python train.py --vocab_size=8192 --norm_eps=1e-06 --decay_shape="linear" --batch_tokens=65536 --dataset="wikipedia_en"
MLP neurons of a small language model. Each row is named by its layer, matrix (up: input weights; down: output weights) and neuron, and shows model dimensions 64-159. Each number is 128 + 24 x the weight over its row's rms, rounded and kept within 0 to 255. Numbers have three digits each.
Before each neuron's rows, "fires on" lists the tokens most often at its 100 highest values on Wikipedia text that the model never trained on.

fires on: "s", "c", "h", "in"
L2.up447:140140109105105177115155107156182108103128128124123133152064143083144143114166168127154154121137156168130078083144153144135144119101072110110107162133147139142123152104153123135119137118105123136132140162121149113091121148110115094092102162113175115160137120089124145137144132107108113136
L2.down447:173100098144104126140166127157122111151159113121107163103203154100104167139111125114121122175134133124136100117122112165123148101105140146165101119153147125124170109138126114130162148149090166079135167129126105124133123155190115111141137151154077124124111113144089104097103145150105140134

fires on: "er", " song", " opera", " play", "ist"
L2.up511:145128105143124118128101130103140115156132135128134133123124144104105107150085107100134105108120163135170156153119107123104131192129162135120114140168159102130137129117144106126123179130104168165185160120136124098108135085146121140140098156152111141058153143151086114061151116167149107121
L2.down511:115155153103141123125079142121085143139153128148123152121147100155142142071155140099120139168115120127124123156103136124144121174123120172183173148148127106094097118125119147129151086133111121105113103073106118138131154151155146162116139127108071111099136146083131145154104131148122118116

fires on: " to", " not", " would", " could", "=="
L2.up166:121135152135143098136129110126121104112120114146131176118119105132149128112131150128140069105162141153103089109125135160140129148111139126115145106133090131152138127123116178119148122132140129133117146104148144116108153152083161099089164085115138113139109133170082154105155126079182183147
L2.down166:129154125114122138177147166091176094147150116142115139097139129143110120165082123112135150136144114142130132118117081145141159182090184131085138151188134126142069109087113156170099132153143158131147117122121066124151147139126155131124135150126114139124126142131149096147132119114114175087

fires on: " known", " named", " term", "la", "Ma", "ed"
L2.up1476:130123128165107128113127157131132137153116166115123163134132123119148119141091136106101152140155139099127148123151177140149097156129112154085113138125137087121156150112134125120098085118161152134137137092145105104108113124135098156120128121142127141090144160168142085165135099097090109121
L2.down1476:091142165098130143129127112129085111111129171107181136182145154134125137150150157100139137148136105113092136114110147117098105139090139129154089138129186090144133121142133137127159120090115149104132151120120109132151153145132149137119142141124111100089151118093160108140112142133085098118

fires on: " sub", "di", " pro", " ex"
L2.up571:112146150136138124149165109145154135160106145165157142092128126092110119154149096128134192117073144107128112142127131111150125106091099109163114105124111110112134117108118130140142145129092114117107113107149093097147130104129100162117075108065110137149093121112167113109141085096156140149
L2.down571:145095134134162125138120122113086065061115145098144087131144116095120169122142139128140137147147145156142122134135123184163110152145099125127145119148088108140159158117087153129141162140107151189122106105109127149107143129156134110105120145105123129122133136092145143139148086126133109083

fires on: "-", "us", "a", "x"
L2.up1352:071128128135130143142121147161089074081167145111130086100109158111134129151126134151130118089108146107090102140111073120112101132120174135120130116134132112171133097123106129107128151156152135133179089117128148124082132146129135123121127099155133111099162175110165135131145132146135128139
L2.down1352:139107145131133135117105072091101146152108112127152102170150103133071113140123089099162138147142103128135142131175135123112123161095131134139126149115112120081130138134157112122125194098119160142082171120091160117114132092109124102141089154108079147159114095168096121096126170123117099100

fires on: " and", " &", " under", "ri", " an", "r"
L2.up769:120160087108094083137112133156103135147137087112139099128107118136127210172127139101165135109175091138127121105128093184142088116148148138134175144111130136140165142129116112078133144156125138116143145147129136055136087148124112082146126122084173135114109158113107145126103132146152101130
L2.down769:074094159200121169127129134177139129119128161136086132121116089089106113086157137115092157153117155157119134119115137137154131132117142117095096153141117092089100125136092121111113141117153152123121116115112127133160109111188123110104165163131135111152141157121117150113144127151141094101

fires on: "ill", " the", "in", "gg", "|"
L2.up430:137121086140113098151176123167147129141153142118130093155067133138125072137162111160143140132116138103108152132146131106112093132079146155120082129167151146094122110115123116157146157150102142158158113083156200064135122149130109113105099095132105125118128120117065128122094119158116117134
L2.down430:088120162121141174122096159080095157173125099151118145129111118151124148128106115153126168123114165152139126135149144155107140115157108100146167151098072110150155125145127098144096117107114146086123151112145131111132136124144117183109142148100113103123113099117125114121149104093120143113

fires on: "de", " well", "un", "me", "yo", "re"
L2.up684:131129103190121143150132116132117140131129123071100138143091158127122120103112139144114119130075129138095140137106108081161118121124160136120099135176094136158093141165125169115133144068155172099143119107169135099134091117164102135185141138099134134164146120108122155125104161157108065158
L2.down684:098132152120150162129088142152113146113114138117125084098117116099118164155153164148089156080171113139122139132162121152149147156175099115108133138096115126138145144120110109083090130156119125103132098155134127120122110140122120147105135102104098126188135109149158090146117105135164106108

fires on: ".", "–", "en", "li", " million"
L2.up782:162089124123133142124146142145099115127145134137102129067145101182140189147118129141125116128112175112103106120146129113146135138145095133128121117155128140107142122138102137125139122179154136141111157140141117145127116062173071082138081129176062161145153132112144149161095094116119116129
L2.down782:103114133099105101126146151180160117111114144142099139144113119114142123117105073126098164127099066158148154130125167108094115149122144130157135161147082151116067150110106162118131138118116132124162122143132149133125150139158140152143140105080174127129105102168133139119094137141119110148